MLP neurons of a small language model. Each row is named by its layer, matrix (gate and up: input weights; down: output weights) and neuron, and shows model dimensions 0-191. Each number is 128 + 32 x the weight over its row's rms, rounded and kept within 0 to 255. Numbers have three digits each. A neuron's up and down rows have the sign that makes its largest values positive.
After each neuron's rows, "fires after" lists the tokens most often just before its 100 highest values on Wikipedia text that the model never trained on; "fires on" lists the tokens most often at its 100 highest values on Wikipedia text that the model never trained on. A number after a token or word is its count.

L4.gate306:100108100176160150119141128139154153190095157162196182189172128113129170198113172128174131135079146121151161145073142130164133081154127110119197116129171117156104131095135117124162107082040133155121138082139167107172148137117110105184099105184124116143073127120145130157142091131098170119143165146082129069175167121088095147155107113129176195160119104152151116138148165159128047191117087039175140163102095151161132101128147050116118156112112105119128190135086143098140135135074131131112143123155115131068127095123127116081165111104086062129083127097115142134108119125185118135
L4.up306:093119187115143226146144153127159115093118151158097166123062173174191144169109085134117114138126151110115168043135173086102122157202167069123089098132149116080118093083107096172148126104134130168157110148086083064159125197102102130174130140152154137087134131113168129130175086144156122076122113135091173104172141190125087133132169080133149141071098140133120130131157136129122070137146165155116163128123113089123121171124128138140129154081183141158084134164069082085130151139105113058102135143141139087165168126136092139134108123039100128144079087111054145146104122112136125112
L4.down306:103190122137107155181126148128113114086138100180082117139110124152116120115120116127155107109164134092099132149092170170112102149209090164189147126136114118103109121162036075098155130182106098079062131155150140076100148100102133137091122126063103116105088091139140183089114139068146127135163084107143135060147164119086057075080142117145070125101121072087133110127145147057163122081134209157147081111162102107134180133197146094146101113154166158093093132198060090089162113129175111098133113116142106109095128106159071157098103125120132134130128109116124169117132137129108153103
fires after: "ri" 25, " Po" 11, "iv" 10, "u" 6, "ci" 5, " Hu" 5
fires on: "w" 17, "ri" 12, "il" 10, "end" 10, "er" 6

L8.gate480:151137124124130125158162106085142169183112111106146131126115095138118118095114116148192164110127110137127148123123209127151078111091096082178143073153164180136101136124165138143097109032127109112159110136128105150122132151165209144128136159140100090201154183092157119076149141100166096125128210105084151122214184110136116047106128130079122169092118169115170108169134142120101153122195129116117123122179150127120127111104112113089097171157158058118131152136176096118097079182169174145153106158140140119101131200102188121151127212149101130098177123149104118149124145091153107133
L8.up480:087124070083158085123099138155141165136143192151137131139164126168124135134110098157135169127150123126160141137141095102050124144114102156133066121154178138079095101120120129142156130147141074136083162110157123078149089175115163129139113172119112116094112145079112131096155199080112123071142133119096138135151149094094111122085118129156115194123126103072104141137125113086107135103166143201173048123185094139133126157214147152100167055161082091182087109128102094105138103119209167236096154136112146111101137131183152128156115173115079160130129090143089097084109140165117148130
L8.down480:122157130185095169158062120110152200097094126125116101145089081170174089091139176146102157118118096167119190151117100113163094089129094120123070094122172116149122144170159142095146125098085088100037165154103131127127116106115145146149089128081086148088151158142145149071093125159074152076169189082131158104106137108156097138108081130182134158121153089019160144123108123125101116095132150084160194113102130136116130189139152136090180201136126127161163070181157120143122101164130114146103196134112154118103116147119063118098131134152172085159112118116126108141134120136066114154
fires after: "s" 27, " S" 15, "c" 4, "fer" 4, "ur" 4
fires on: "y" 52, "ing" 8, "ed" 6, "n" 5, "lu" 5, "ring" 4

L6.gate0:153144172152168164108079127132125124143165196145180132119142089130112125094191098144096083145115076180151121127125122094179142166197084142136160072134100184145137164086111119131150110168119095148094128143142120100132129159124125115060114097098094159183126131139133151208113105130094155156105144118130141119139059159135159198128128118196138124155090111070128145113098131127131152080133079078153072104120136137124203105123097140152117126146153109086156110104139104154167142134134059198145129112128114146115074112115058140217098100090048129113149151157152176071113093164161074092
L6.up0:120079080106140066103149149125156182106104136135076151097087085095120153113080082145079125167099095116205118094121131122114155148162145128122084121202100128157087154102143144105068179148158150115153135138108137108150095083046154091144167165134136153110116133119108091157147139153058179102128155172061148119130135100123106106140047125144122082160114137126120125137129166037136122164117202124089117183171101103115107146167064141140072054115153138127120109149090172098142141104134092109055141101164119111094125116095113187142124100132117118090066161129121087155144121119103093068
L6.down0:159128158161175149140095145036176146151155123113085134116124136119143161113133149186078071142119097084149054113134138167131078189147088132123038128136109124154106110146173107149138118155135119127166105162203121133121060173075096109109121116081139145119201123127120137109113150093097068110113099135172108210164167138177166158142120080189073140100105110123056108078122113151110200202103128140155111134126143110142096127117114117136136093125186114082165087148117111098097129140142083177141134126170133148166106165113107163087121137084123089098127147116077174175125098118156133093
fires after: " " 49, " (" 6, "-" 4, "il" 4
fires on: "land" 16, "com" 14, "te" 8, "op" 7, "ly" 7, "ty" 6

L6.gate389:176119154116103138137146126113159086138114119096107145165107101118104160136181103109116112138067135105106034153116151120112068156100162120152081137187126123142124165142166116164083086136080118099167123067152110099103095165127137088101172132159103117089105127075124160145151149147096111155189124146115160154129096095124113108159121157191172139174121107171154127100164106097107155104168226137132198143178099094079135137140190078157108138149100134144174162102094111090151114125065173136167109155080143116140143124149122130178133100180126090146151194053133156170071102122129208076
L6.up389:102129135105148147135144092073119116120143115144087136067113112135136138133110114185137120095106187047161090118149120157112172104098142142118149201100123131083155098152145113167162124098114105102105139159130139118110091106104060078153089117157204046094121134066135138113132118103203113075148154096131097134077161113166127124140113207070087102119079112166129169166166079102188115104108094126129136103114162129128107134128154059119153128087123126144099124138108145152046109066089146134136150098211101143153136169086148100114049137145106092076118160139121070136129060143147142109
L6.down389:152161144127136134161123139148120133077151161113109117164072112203146082045138086114149044136107105109175102105194102079122153124127124124085117157081112118139202077154036139104142102058126093090136105183110109130127159156105150125098075131123204134122127114131107096117148126195227143177117137140147164168166155119110104141129136130112151094133125132108115095111179136056190103144119179105121103120138158140101114163138145082105096136124081098130071124119064115131156181086071169129146171161126160125096124125105127137133091123165093143138098098068097104131108069150133120151
fires after: "\n" 96
fires on: "==" 90, "\n" 6

L4.gate140:104128147148119135184133080110171114073111124141116108151129073125106134119162161177089120132147105070100100086141122115103117132091131126161123101124098170119139136140165083118137108183100119084087081090106107156113104133126115120120178055065108000127111136125180135124164099156117170217142048131130143113148167091089157094137132102157100157159099148121172125119105089179124110151114139173159135136149168136116099120088143072176136133142129167131148186132111104072188167093083175157170089077130165146111085182100137172086162139129176088135129119103151108134149161074079123164
L4.up140:110117145127165118131124181060137173114153119138127058112112111125135121093111064101157173136111144151161176153169176095165138123129132183091149163058190093105123102136148071060140094126121077116175125167173071158164100129108144129133110095103126089118115134165193126143116138121124137114106121161100166195143088094142128119151124186147102167167120135157113086084143128136158132161134088101143096133159147120160107080132102084162140069185148120120118189114041149121116116145077142111116138192190146167145076155165060123144093144080119079148050114093151056167118128137132142118
L4.down140:089086178065120162162147079095155143095093104158087118141123124170158131142102091099157135142157129157165155153120092136142054119133138167181138194079172125064095146129147105100195154121157115123159141145148115134131070155094100085157110096132138098115081120113161174145104128092157074192084082097085181186143130123136156105152105117116142131129197131146088105108078168138087160139182111025127137142113101095102120095154129059176121092100130145112102160149153128177116136174099185109121119178207119153140117150137086141151137165112093117124097110091156079144100134186141135080
fires after: "\n" 97
fires on: "==" 97

L10.gate294:152101185113167136121098096148120156141085125149166108108105102113088145199161094058074107159144200139077087179106182120075163128036093144068104156172137134144114059147113128112102087117086135155150137103108129163148069123181132076090096127079121166153104137152122171105124155157113114137156102122106172087089143114121134145137064122039176092133151117095130100098162118109109141164100094097138165095099141069116107093107177106104117166112135101130114106137097118125109139199100183189151174150194075158103142160146135169127116135116150134116149135163143120184084115095143101115
L10.up294:152119140151163086139148122174118132164125155191147065145134150127105124145136189153110080093150095097141142119124159106124112109151096197166156077119186123105099155157138175111097103055105131177102153095154101145170153160116142086113147137138136143175080187108133173110108095129077079127162098108176098114107071153158147105114113111148139142138127079159106093132089079097159113100056136106079107125090165190133179210105130060094106179068106128114102083091157136068160099085108086150143207137169139149143092152106124204105147116138134156159131131142110100156134147194127144111
L10.down294:156142154123138121081102175088093141153141106105096139115161175164113178152196114119172136078083130138132087138149106121076094178198083156042151104140101168157165096087109073054136122137168075091138105138108133172163138106177087130168096063093109125112057078153125114117119168144090135090149159154115131134123083118121074104110158108135062093148113145153130103142154100144108146137121119138146120076067056118118098138117086109129141100111122118107105136016149125062093143134120174056107127127141165109161105119142107133180137108093099061122092133162122130163114138097101103140
fires after: " " 53, "\n" 41
fires on: "-" 70, "wa" 11, "y" 4, "der" 4

L9.gate189:165153092148170113151150079186133124165160132166127102110120126134135135131165133138142158172112099136168060106175078100149129142099123090154164121080122100140163153118196130106170147144097123090099103138044102195127127151067055135091088109113135162123147093112125125171148118147083087181141092172116162146142100133171126117125124188178098123186120124087080133099128162109100108092112167095127146075155125181119089111138123105150146111098131137103140169136088081096140217145158188158134078182102120166094125101116086122142143148048150107093160173056097150163163100150061111134
L9.up189:077175149099124091118118076127149116087142156080148135106103080128156102124146083164127127165168093062123140094090121096150083123133173128080129167112099117043114137095131136115147172161175113214101136130198120062125131077157092135117133076103090135092154180084085196150125101069123084139122149106139032087105150162105118118156138120104104137154096138125103105125134048139098096130085110116164121086094066147112178113112149123105166109129117090107064091090107154141158147117123142102161113096086136148129111141110100191120165147168142152165142177101163067152118073108131139080
L9.down189:133176150141108142134117096196131157097147122131150096100078159102141193129142141090124229127173109151169097120212176120140099177130131199116115116151148020141091103100171161138133151148145118153138168122153156102138163154168125124163113115115144129092070154129124120121122126123090090087107111117147057059156106165154117122153106109138145133138099152105120143118106141091089155112129099142120125182080161102142123176119074191121120150094096131111135128104081130159069145156112135146155076129113105165100115119129168043093180144129084135112169161160125119114158095024124066178
fires after: " con" 18, "per" 11, " ch" 7, "min" 7, "p" 6, "ch" 5
fires on: "f" 16, "i" 11, "ar" 10, "ist" 10, " Char" 7

L7.gate9:076126114113126080192117149150114127161120136110150163082106107117088159148157095211108117086151153098114127174151166094077131148117102211117116168057134212174125132142148115142162163067085176121173099095147075100193111191106139116141114121134136151147109043141126114122158139144165133115134117136169106139129115135146093132094117131147140215113124123161126119109073113131173127128154185116151123082098059171120081136076099087127147103086115110103089073132104095168160132094112156126108195131112061083112170124139099077117098060132157162136131157092146138183161107130148145106
L7.up9:156177119113146113088093068109113153148130151109110116166136100121125071092179159152123159141161142115109122190063151141094141077106096220137153108098125110140199103103124195136178133157092134160123093171040140158138152125124117074136092136110091133128131146129069132133071160151152123109110151096080169109130152155106173152081078119118176127097154148092154115134135137102150104185133155136132094116117145155107138139138129118101140147142134135116090133171155114118140118065114073116039119083132180117126097144108087147074088049172158153089131172156200160158192158155138178189
L7.down9:145104109083137096048024097118137119127141119171129109140147099112123103095146184096117099121104123164115120149096085136123180093152052147100072102141130121105107155061146095145195133109172083140120150135106128085146118080079165140142147142172124093150150126192124158095114181108114141098077114058083114108088145122160107088115129182158170160070126112137106110142146140179131135182138089009147098126186129181130106127167140117144154145170154103083117134089151099138169067133130176103142114084127138150173096118144136112108120153134181130114119095113113149107108213156161158132
fires after: " p" 20, "b" 16, " P" 10, " Mu" 10, "t" 7
fires on: "s" 54, "ho" 16, "hi" 7, "us" 6, "l" 5

L6.gate85:157108151182113148155057185157087168157186102140108050187127107127085143089167174171150126100083164201101087132159100123097104116139174125092141086161133144134152125113147156131087152133098175146067135160099147200112136118126128085110107105106127104120081097120105075163127114140112190106090065115092139115192131079141135072152172108165136170168160111049090127076103095100135092131102141062183109158101075096087104178129106133112108126088170180175112101127167144195111147141154110114133146140125119154126121153102123124094097182144071129147122148142150129163162113122116093145
L6.up85:146176147118090143153096127201136152134110137111127132128144123164106091096139125133159097120151119103076091149140151130116088151046118120140178075194144135203166106107104122140138103106096142096126119109145117135123128120043194157115184097107151119200175044119158156145134096157137165153167087102150112116159193150108101138071091080118162167158078187140097155120117115095125108062096102157179118108140141170109119098073109146164140155051166174111170133118134057155118127132090092125175076103110126092070156137139158082129172143083170161120118107134182116129103141142138170124
L6.down85:194124114110102147151129163124110121116146104118133114138173205134050116129085094149109145115175110167095115103121161111116128125139162088188129123114127093147177151095120102159137123067106108177140127084163125141131135112099098130097141121142200129127122144131157112147134172138107091141168181056154096138114184141120155159102163126144161131158079117142133147211150120158161159103076098144197100059075172135107104073112197114049147153065109131136161074119141135133089136075167187138133160118128147079108170155128209137139121134159175187200141123124120158119132195123105115165
fires after: "al" 12, " of" 10, " We" 8, " de" 7, " we" 7, " T" 6
fires on: "f" 36, "b" 21, "op" 5, "ter" 4

L7.gate97:099118113112124102148137109158154106070111188140115169136171078092102102117137090110060169159130093116135099133140121164192109106075103147125113109144143092147144103091158161122167152109195110169121159149105112156109180165165125142098076143149122152157097163067056102128106093084106132163108161145153104116134102171111071122116116126122201135128132159106135161100113068172085124057139082141119108135087182094129085116111130154032112166120190167136132147117148149194092169160126105086160111107111155097145090079166118080188097125150196120156117207124126151120136129102091111073
L7.up97:103144030126100131056070116140138147158102187144123078107142125070112148050140088131136098142125148117143144153150130142115150098161177128066143108078190079164166144129136165099110130146111182140137198130079162150101082132064099060125144098125158094113084210138137106079115157091140166120121147090100126166180192146161179156134066128117176135128154144142139194121166135081127111099125117096174076133130118112139142130144124115126113068140158207141105164116096154103108132123144105175138066172132120128112113116148125178172155151130150137151149115128111095220151123146116127140
L7.down97:153159189153140181200156118102151176122123131179132126119137119150151145114134114100159097190130098118101071133145162062181079105143117166134166119114164079104088138149119158119165146160120138117144159103056168113131141143138108102077121158212160110101153153095156094132132151148124145130097118128080170106163127160116150179135147093113098160153160140126147069120080116150087073133114074113156050121094156155155174175108128114058092165056132174117158145157120112108104110057086098098129121103104160096099145105189123172153138153131182125161176117150180165150144079084105061126
fires after: "s" 49, "k" 8, " K" 4
fires on: "o" 22, "n" 13, "sh" 10, "er" 9, "tor" 8, "hi" 6

L4.gate16:086092078147125087050075165140122121121087125146140167109120074112088135178086105098095104146171221117194083158128135079167075177103155150135029120165183115093102124145145070145118197136137140121159101092137106177101112116137087093147106098151125117139150085116094118099133154155131104086160109122140099119110100133203079131162109141141114141143108110160096154128123053112102164141185156084125167110141102122138158151126140104107130110145151138103122134096166168100110092086150108148096182122143206150167096164089155095156131162152085178122109178168117170107151096097139125066
L4.up16:140151112152126153118109157176187129099127069132134109146178057130126120147132092105116095082138093105145129150140100109107093088160114150108106122195183150073154147123156122108140137123136102152184169174092120147144145148096130129139085080095127072112099137125100175096076155123177113192146037121159105154143125149104162149144085073121158132151099129093092134133138099115119119142190088157132192153176157085177113081156118116151108093100136100108149213130176133073135055145122128150099185150159160213097158125134159131121109141152178134143113136190125147106064046139125078104
L4.down16:149127125131106152179091087104143095128181175080111140095089085127152165095120101173119135110143086106122161128131219138101101119108099069139122101114111136094089134150163133094123077061101134100130078133103153138125150167111114187199158118121183183092071087131194162124128162138166088111097147165087148180156144138087140079082128107071129128188180148102155132130110095127139143099092139145065042108162124181181108065101144129177128118165118097183124113098135091163095125147095111080148098128129122132105119124077120125073091158165098141114155050085153152131103113152147145145
fires after: "s" 57, "av" 9, "k" 8, "\n" 7, "il" 4
fires on: "y" 48, "o" 16, "port" 9, "\n" 7, "ity" 5

L4.gate27:156148105123151115164140119102119138177106118160114119145087077120121135178131135161041132178163150192076138134112148115082109132094115111125169143085131114152092122134140124146126108050142147129073144208149136143121155133152112158091202127160147115155091112152097151130079191161129156141156094153093100040078130117091168144143134097122128167179172170093212179166137158119108078209183080106114153132129163088109119096105109069134192109174100095162117133123123127134130143159125119140078109069142104084148137102131114165103110102142087134119144103178149164104135145190171065114
L4.up27:146109146124143133171101131209182123055139148133152096139129076148148104153128170137199009123120070127102084093077102123118146129108166154153088133161156119148173144161145114164158142083099143140090091067108113158120147130163145159077133181150112194124071143146090146126085141193176103145141171196140106124123119092089127151120114131136143158141159122042115112144102142135088148095133115152077130108123161157143122122115153140151160168115144130115139098144090199159139068117118144105135177138205133172130130100164093107191107134124110042157099126130195123150097119124157103105
L4.down27:136107106133139165131149158123082102086137114151088066152115104143095127130112119106150096123119109098067101134076199111058134194170151133105104094066084123116095125118057188121167115190130109131127137085109078100179137136129131137141094176090134149095108121174135170101131165131093111111097144122134126115167115104135166153151130146109146025036140157126135146154086123114134120123129125179075139100128099106078133080148174165111131194083127137145094171072216099074138166150133105181148166192128116149105119068107152098114134131147148089127115180085123167135109151107103135066
fires after: " re" 27, "ar" 16, " post" 7, "ad" 6, " Re" 6, " Car" 5
fires on: "s" 40, "-" 19, "y" 15, "es" 5, "ter" 4

L7.gate479:131127131156136142102185159099117143114129096115148147164086110106081129178107154166181110131093126141165068093141115168242105133194126119115120170155097124111120133159139099130143164125165126136152144090162133119138148161153163115108114150190129127145145119112138146206118147108115147125126060182166196139112168110066137150148111150193074066107166087137168182106146118047128093135180172129082144156116058107116113155117122097113146152141145128137108093084069105164136153065152185138146180134128063129169128141157108115203091107167115097113115086119148162099121074148104152166
L7.up479:153067086137183104184093147100116220128085153148068126134121149155154164100151115121158101142166079125122173130164121091134116119134120131134089126134119089154150067219151061077070087139086132128096149106169136135156127098143212151080179124154119127108127126165085105196121137155097085043156082173087085147153104165123159082148108144105126138135108121151166072129134177081182071184163129123120136127164127122123128081105105117157181138133114111141129107153156097077088130133145173084101140123130124098121101095068148145092141109190130146093138137145189119080128115155125156142
L7.down479:107116115137081128089096056091095093087078117071022146152108134122080139187083113156134134196180153104127153116114141117106167104057086125085136125125149148112148092118131132164152076134144131103132125119178140097142121143185116071124126107113163131127159110113149157119095107113133132095170109098150175143164091162144143130171116127110138131141125115145191092112101123184135090163087122070192170152146110129110170060158165145184080162070104120127147126151124193103082107137091143090116097159139153104136065110113143170067165089166075120157101134114141180170124125094102125211
fires after: " " 42, " to" 7, "ge" 5, " the" 4
fires on: " de" 29, "th" 22, " c" 11, "el" 9, "am" 9, "lo" 7

L4.gate161:074124101136181110114164152134116110114093082092099174131090143115138079067110146138164212103124113134108086090140094113152158176095166138148091091143129078145133132119129157135088144104112124141158136064078150104136150103194113211101134120078090119109070097111107150132101127145131063173134123185165167125133198158116118149205130141114122162130131167123104080163095126107084112138090112109084141128123153087109142128146154153053133140067105191072090116121167125135140101126145169093062078195139110104123128124126108145041183108158134110172141170133153143151064158113159123092
L4.up161:169124130061156092161131123116130214098182143136115100144158146127124101110136093085094115136137148120119105079152103069062089162127118114156110133119115110184119182118072138160108131134146103121126153073109134139056155149103140131107104124146128175169104130132130136139169070154144053141122081115127194169037088121099070145077123129152134185123080112122154176168131112146112146114097166149119123094109119127157175148088126136038134131128117134083116108150172093161169156136200093067098063120063131099111090144118160159056131141118116100149093114134103173121049129153134159126
L4.down161:100128111068055135164122131138144139128158141115130124089156073108104154178126154120073055070144152144085158138115115091130122091155072131152149118147116151136094121100117079136150151145094117066092088122159138136137142118111136065145090095143146116130191161133118141168135093136085147125166084066194087153119074139203116110085138140093141098116104118130123110177098146151132072135184160078130192129132101126198118176053084083181104115161148109169175131160087106108125154118083110155138088103154146140124132200091141169146038107123147142145109071167122090097107119095145177140
fires after: "s" 39, "os" 9, "c" 8, "gra" 4, " a" 4, "x" 4
fires on: "im" 18, "ph" 8, "hi" 7, "li" 7, "ide" 7, "com" 7

L8.gate386:066135128119164138118126166155129104061123070150125110165166125088088124142138164076138153172158149140144090061125154137166160083107193171078114115118102098064126086140128118127142109146087107143129113070164087118131094159092145136165137071133133128179179125124129143086129137166199116144092129136148123056136129093099142132147143166105091114091145123090188133142100145151108169097155094122101127110167125085127120101095120109150136089149116152086088190166172098126185169113070124133168073145088082115035158159062129141108131137144138121224138146111140125155113192147199153095
L8.up386:123113114152089106142079112147165167089114115103113151124088110129125119098141129117166121102096129131080091143069132140098121103148214150130141200156081125113155119146123107134104143136174095149113159110096058123118071075168146137158104119116076126087165116136123130145115146172102085084128060129116193126102083145156137099081196161077093036099135104117119118159133065105091109104153168149137126093095179145123174161137083184108081173143135161054121099112128111063130087140064110134104106155156153074067066182132099093111082131104127073075112094113141134148137090123130101111
L8.down386:133171120118141142085120185179065156120131131151154164139150154127166121104178064051111121147146120143126074153147112091132121202121114153118184157158148145158127131152117121046114051145154127184077099140100115143124071165146141183134180144125073169140157120169162110203099156160089144110156130119126112128135110087109147153109108113133130111139098160180145111097200074119132141173099125073115129084163103149145133057131179097120099171164108125163130085109119179116144108143141148162151124120167171101128071112148134234098114126096099088104089156127115117092112141139079141203
fires after: " (" 36, "\n" 30, " at" 9
fires on: "20" 39, "===" 16, "-" 7, " the" 7, "=" 4

L4.gate359:152098153115191177110106129125092075101159170162216163157153150096139175162147098146168184147069126131125123110152094141139132133139196128148126170135163125131109049165094094083134077145062140144125174148118170150102156120115112150091130125130133180150088187143118154163105107149086110146153155172136155108134080184151131144153098118140131131108120141050105114126140116109139138144066086114116126180115129119114104086164182084064065176131083069149159131187100141148105129078080091084149118134124139049126113070092110148098086097077165137112146163100137154134141148063110104123
L4.up359:137173117109129093137090187124160140118134182076147144187148113114103155120127161198164161114112087181135149199166110123152092171167132154142088108139156108199131131125119123059135121109159129124074093155167115102106079157132165105117163100112125191088089143151117119137123081126143133076142074103159132153120154147102157233124131116137100107136098097153139096151131138108166125111087131143115171082174115140167212075091113090087137132112129138129112210078143176128109142140169140192157140086160127080089138126042086100118108113120085115111147146139076131149112163186151185143
L4.down359:156109146101150116153129182166114096136077161101143085112120112075114160167125132100153088125134088143117133107095115087161183117076128154104093133130136179199144186090106190066087050174123088101153167131103185116098129131129081130123137151065161197128085146086092116142173117103129122145150115153174149106157143108152154149109055135188092125149114115165123112104070098135176164202088141135117164134148159131155138108108149097123153147152112116110091108097076135074123158091142128106193131101095123146185124156119118082073109147119167128112090081127167086104082153116066056090
fires after: " \"" 25, " (" 14, "." 12, " Ma" 6, "-" 4, "(" 4
fires on: "g" 37, "s" 12, "C" 9, "n" 7, "o" 4

L4.gate472:126167151106134158140125173136162124125103054117125131133129156169078107133104154096116133119162085070156105163047129176157103056140141160132160092104151085150164158144152069155145058092121125109126162090072111044164167098141157104129063076146086139174114107147122096122118078102139168108173138145152101136099136222130130135116099083149088127192099170107110111149162094141099141143177070110143122135122104072093123161133162122149119163118053133137117130070128161116126138112139189142075089162136102165126101155149120145118096124123050102158149137126186134096106103132148115047
L4.up472:114096135147093125124038122192131126108108159200094205105109126175143136145174144079117117153117134154180155163118119093114140150173171111202108145074121137060117149123110126165132099122078103088145155171090117173087126091127083103177076139146062132118128122118177086120134127133176119121150170173134088095131126079178081093126086111120076146104117132107132127129138085111085206148113087123124150127090141152135145153151191119079114107106159140131155100125153174125140087139170082053133118127172121143154121176082096151167069127147162172109109104141179066171133183123096135091
L4.down472:220139133096181143135127122095094118155108157105134108150130153134140159105099053164130061102156083126117117112151130143115195108100138125134146121147136123116182102133111120102110121084120147084132114078105181145119125120199156123074078099116153157111120115069068105183105107136116152086122133150133146200182124255133130091132132148160175135109174160149171140120151110121086108075120148161188129165128161120125127128101116141087122070148154153162149144139094140160145148042164153138170192086138167081114150072110085140131157119067111135108135155115142167120134098152175114086
fires after: " |" 33, "==" 22, "." 22, "\n" 12, ";" 6
fires on: " F" 14, "A" 12, " S" 9, "Career" 6, " Mo" 6, " Di" 5

L6.gate343:117139138088114142151109145167154142135188114179100115127135091094105172122159068142104127115148105155160100178122144151160177118144145165089101144089094154137153151122110097090118175123074155123123140092138121168095118126126149095157145168156155098117110150128143103147124155089187189111070157119159155139099156121151124102148152070090086101132169065124164145091137122137151109138161184174152154137081087152126113143112141227134144106083122141058114163126060088098175127143154170149157148147092112194094073124167151109104099134091041152133098120195159185221086100180150140102
L6.up343:138153150120120106207101105141079162078130089146123157139211138124104151165159103147140119096115131119109128188130129124139158099095121121101151143123115189228191111103083110188129132052173197144119133127131157120165162148044121156095139115130095123102116108135118136181119079081101161161147117181123102143167128171088118184141119128067128111126092139066112153107132233110124210132078196104111132115175136107098157167129111163143096115129148139078135160168125161184133102160105094117136119153128120103113134164119096134066143126161100101127137134088157159122116105088075101157
L6.down343:082102034104122168092130097177113127101116136175154114142148154152098124102127142176132173137132121076173105088148151077120146104172212107108145137120153092135140116144067105156121142131147150111114153184157089134131150198102161139121095100100121104115122103168131106132116140139103095142136117138147099109099091165117107126120155136205101131169138163100095131136109193176108127154147153120127104134182056155175078130122067134069171109044177099068159162060162155102173156095143178081153116148152140176124174163148142120089139093130095146138152133160189149057147168110108189124
fires after: " T" 41, " P" 12, "re" 8, " we" 7, " We" 6
fires on: "b" 15, "ex" 11, "V" 10, "c" 10, "on" 8

L7.gate325:101187150152115079100155175090113147174069079168114154170089140095096097129100116122152109155188070118166154133175045138108162078111114082081141140116125087166161131130112171113121147057159119145101158147128121163092118136125151118077194132138128144092130101149119055134099121113169161081146134127078121189142177136129138180071141130181193194186124144144118167148187176147156121126195162077148137107178112173091174086136110130110105134140115143140181171098092081073157138126131173113092099124134097165168122142119114142146177121129115121102121121112134134143187147131171092158
L7.up325:149134118145119187121134191160114152150125126148139064131137115051092124152087051135173099206057102086107197093102115168095138093179097088164136141124118228067145160124144081165110116109121125091156160166085126134138099102144124146136104125163141076149156112146181106082126118102101128139115140091124091085174117105087106127075124121147106198104065126116097172117134102190076135144116118169117063098134166151094130123142127134139111185110112078110158107114148119141114168171061161120123109130136128139187113128121135131139204115138153110104124116141122092083119126155157054070
L7.down325:168094150090126128111119140099127159125165112092077112153179167105175119100182113159086167118095134168143114148108115097108132134201156124135145164141106114043135057138106143105144065194104074120144116166114127127130119110055099124138123144093148114119146166133099216066145133090111133128130115126176137147104101108141127094103196079082184090173121151115191122134150094147149166103108144155084120148102126128088157137099055104166099141196147162083092105125177146181118049085103149132144136087176141158079114139113111157091099156112132108133095158176189196147131146116086119135
fires after: "li" 18, " C" 15, " re" 8, " co" 6, "est" 6, " E" 4
fires on: "st" 31, "ro" 14, "ter" 12, "ed" 10, "ab" 8, "s" 5

L7.gate194:119102074158134149255155102147135155154139056129159119133103128131094113180131122128139141127132103102136079168173096121132163118128133074170089130187168150110098121165114146071227145093163121041106131113110129074116091087140151104110142102110173140140102165085132060136116127127086131168084108125118127144156080137161075124080122064153096175160149127146119180120102171114135140125090085092110150108088083134123148121136190101151129124122160110120087190135107157159157113110187148133123065105069100084124075128109130079144117107098124155118078144078141145071098130120110159130
L7.up194:076123067160079127111136078130114154154135103094112103142107153134103064119101100108136139095109167152100087119106072169134128109149136108192110188109112139147092128102147150106154190171111185104046134193125112139177146107139190115122134143110134152148065162145095097141074109102141142138100122097155117107178099133192162112148094176140126104176071063083144146178101156149125107149067130144076115154107163097141121154088110094105081070171147107116103096133110108129197154122124154074128136146102135099132096151166102164164153080123050097114069157148111126194115051130106115109
L7.down194:161109120131091201106114174143103123131144095144109150145103112142094135125093113130130099115127140080139149153161102137143129178170148105161156197131148147143143141106086093088137146142130141140162151145144114066080105117144086126082091158027114162110149089165177066145114074152165178086102145108189131119128203143153177155118142118114155147089094031116119070146123152154120141156102109139108124125104144148109079201119182133154163170095129105127143111118106077100086081123071086112207102113127172124104138246132170120124134107096103084159103143175116136138111130134108184143
fires after: "\n" 64, " a" 4
fires on: "==" 62, " or" 11, "," 5, "hy" 4, "." 4

L6.gate385:123126196129133125143175185162137174179089118171138105188145114131141155140104074102151150155144120159090132172114158108157106111162128104107150125120185173113102153067104149122113101117082077143172133142128131147143138147188184077094092170177026110129139134111091084094086167177125123196073167121159161122173111153106092164134154154112117155147132126094130153145105127113083135115153084135092208113140128120025127164154172116126111101115094090111079161104093107076161161164104120109134126054160106105121123128072118099094126111181128054117103063142138158145118125136117138096
L6.up385:107127149100116130148173174051164098101173108141124130146090126143164116158122092102151143165139121120146131187112124109134062086105097058089117144137178205115160160111102151119105085109094123079096118135147134117079150151085128161161120171151091149168165137125124140098029118142110128106110123135157076110122174134130193155073072108120170058141108099159084153141083138115156144122096160140092200079105137059066148144145126165133127094109112153092111100113123123125130139211103113169124161109098120144077123105102163101145125146151108122145103048163083139155176140126108225148
L6.down385:136128114140159099144133063045147071089144132143124122104066148105163117134127114095120087146144101096135125180109145136122117108120058119121125125139151096118195094083120171124086166122121153092095165115121116119072079087084108159160153169123126168128187117114168125167086160096074124124171115088236067105142142103142172136093071129095184115091127125170086155135026147177176158121105148110078097125111153054170192060078119120154130125128124118083117121143121108140079146164097164176148077104129127111132138134127145149165115143148136137159086106094098115131109155112075144125
fires after: " Lo" 21, " (" 16, " Le" 9, " se" 9, " Li" 6, "(" 6
fires on: "s" 41, "2" 10, "mi" 8